{"positions": "rope", "init_std_o": 0.0, "lr": 0.000404, "schedule": "wsd"}
MLP neurons of a small language model. Each row is named by its layer, matrix (down: output weights) and neuron, and shows model dimensions 176-431. Each number is 128 + 24 x the weight over its row's rms, rounded and kept within 0 to 255. Numbers have three digits each.
After each neuron's rows, "raises" lists the tokens whose logits its output raises most directly, leaving later layers aside.

L4.down3030:093112159163139109131133124125119159127126152156161133109157129092113155094100118110170136100133130130121145126164158149131112147149152146079109138106105152116116164109125113139129112098159151102132119114144150131112150107124153135132144101144133097178136163114070146140162156135143124164094146133141132125155116167135168122160125134111167109120122129097121140127119113097133145109121167131162117125128113118131120166117136159123139121121140147136155074106112104151142171104157178131126117132123136134102119109120129109117090105136175116130090051158148115140124134137147119131133120148071120125132143158111102129141090134147105143111141110118151124108170103117120136171133126130128145165137141157135147101088130126181167109132121126118130119154087124123116161117147142
raises: "ians ", "its ", "are ", "an ", "ans "

L4.down930:127146070114106173104100126098149123130147084081139196119093122101132139108099162156111093154113140141173121146141133107094142151142127118137147108150132142165166127164103113087132149165113099144122118107135108159176141103114135119109127092132106123137147173134137102172092135067146114106123166102154138103153089074102117133087099119112097110136116097094132127123114134147096118086130124102139160133144084161095133116105132136092162099116120111131161153129139142108077094129174105166125106121144154131105129140138113133130099149121160091127127147161110090135128162119130126158128125137099134144160139144139147107122177159129157124134119134134137154111113132115141189158192100087174099124162116089129148116132147167148136078148114165111139119123143137153125120117087108
raises: "surrounding ", "he ", "other ", "her ", "his "

L4.down236:154134146112174142116104145102149099124160112162087120164140152114115121118116087085160113106148117150117143102144103140133135110082128095073061128158111135158148149127107171166117129126125168131109128102136126169151108133153132136133099058105148138141118088122165143126147149128113130107138093114119144126134121082128095151129141149090127095108129118107147132107116102119125096157138116129122137100122131141102128122109123065156136158096147184101172103087118129116143156132118107146146138096137150164200123114098179143141104143123098102133113132120130152110144135155141131134114097129162126112142103124114134126124099126108092128125114116125124147144142113095155161105101138094144139137152089135139132145127126121111136128126098146138115115123144140095152106161096131
raises: "more", "de", "nor ", "der ", "ster "

L4.down948:115094138108112123107141090123137154098131136118124118112172105148088132142116101138109137113143177110125133137130135087133124113118114136138117178116123125128134113179134148178134144103139094113119105164128144076095125147108154131091090149166153135132144143128058115080123151097070114113157146140099107137172097104121096107131116157090115130071104135103142121134127144171113121148089106073109120119148092138148112148164124167133150155142113139144132155121156114145118131156163109151124136152119126114153129076103148129126148132105176154163109130131150161134113163145156140129105145121097108110124153115131118145083082138136099119132139087106138100105093120140110088153130137172150138095108134106146082094113129100096124124149093103144127134115150152117128154121138153
raises: "for ", "by ", "with ", "together ", "but "

L4.down791:130149109118132141093126169076139146171115127157126094120126131109169119123159130120132151089138109114142106150126089110077144102160127126143136112108152122106146115114126121121156142156114137143162133121141108132145080134149104155172099176088144101150127116100116138141086135124110163114096143156143102125115093177125110153155127146140148155154112104101086096111128106157092144126099128113114167126157154159116185138131134160122149144123110130159144132149149095074131081139112153150175140117170152105100110105146117121177124123101130143128109078121115107161132110147140121135117140151132160106133156133110159167139112160142098138103097155113141134109078155137145118127138126106105074132126149134161079122106098129134138154088159113150104072145158146142112126122089129
raises: "She ", "she ", "respectively", " ", "Note"

L4.down1484:152138138097102084128104130129167109150135100135158080134123083125138129122112133172155153147129143137134142103105081112104100123134113142093146117103173111153145150136143126119096169148094145165104119103112163122124147122141136133153106161134114132149097153114148124130098169116113133144150138084097143144137084104132107099130116094140162125080123127137131142131163102128133143130116125087093157084165154110181143113132140121090143095066105140152101156125140142108211132151100165090165140154063109148163131113130179146100122122165146124142135145136168155111140080084137140103137112125133190116125158146154147144115119180109152138105130146124107098155138091153153087109132178142140159132186158122149117151124143133149092162129144111113139118135138098111109144125114159
raises: "els ", "el ", "el", "els", "li "

L4.down606:133094137142111153152085115144151127139096172162136137164140143140161121116151151118136142104133090150133113113129145149134116117125099101158171127120144107172149142133104135143166139119131178122157130133127093169146102143094105146138153167128175156115104126103122091121104194137131126136161095100088101152129161149149111118116148111137152114171139151146129122118149114084117099110128133110126160120118086118080139123115118182107155106147129116132139097145132127108143141091120159161155133167161154111163118162123122116113093149124110099144102092112120139156138092142153088099131145124171124125149142080109108118111088139108117147158159127121140138132136104097114131160124150139116078104124118150133113245112077101121113146167113141152107134137082144157162122124117119
raises: "It ", "Her ", "That ", "|", "She "

L4.down318:147150115149144146114108091153119097118126121119120103129127156151129094127136131142127133188128146122121112148135139128158146142122126101138107166128137129139160107160127141143141173116082173134162141152147100127140102125143131158093134147082161116112129129105099099124143154128128115135113106136126136106144080109104088120151148150108149116092113153108134089082089174171152105121128124122131133127079109114139110134151128098126139145134125108155116134144125137132115126110118110158113114142170125111091071115124118115149163154085144130140095150091119098157117128158155104094138114121092125149066087142144126154082120131125159115140164121099105139095092161115149104155134149144113076145122126114067111171097109121062113122122152077129140171148117150126117184107117081
raises: "also ", "was ", "held ", "in ", "compared "

L4.down537:131153119111138160119098123103146105133142089126147134076132109162123158128137121169140181098113099184018096150103120148104115136118142150082129117111188154124115154122140144122162114115059152135132103123129156125106107121129087103146157105118147138149075099153104128136095108147140123121128087092103141135115131144157136126148082100102147086123136086136169121114080168156094141150137137130100104141114132157153112149197143151121132184147145161132100168131113098198129157126129105154112121165123156117148108121127138148130087073150119115124183118175125139144171141098125145085127113141107145136152131104146131121146150171098124133116130107125094076105116193137159156122134124121119143159127154103109181104137149142148127157127085124104158123110105154148132126132163143
raises: "ts", "ti ", "ting ", "ted ", "ta "

L4.down1968:090129129102098115091100149111105101128108123161142129125126107125143155130171135115064144124155116139099137122146105156104145150125159124179130137132144120123086110141160112114113167084150137124158080083121091106134111119103102126114085151139133133152134127117112112127129145133108110149059146128107132081071132127136147185119123112124104112089114115106193106112140107157135121136168124106138148137119142171139158123142131130128127121118146148139148177146116149140128112149112141137136123176142121140167103057152139151140126155096088136145142111164131115088097096108143107156130148134101120144111105108121153124118145133117120134107117164155100107108107115116150114153125097155134120131102147089099100125136107091083064124120092104148103085078156181134136108115107104
raises: "with ", "ently", "until ", "for ", "than "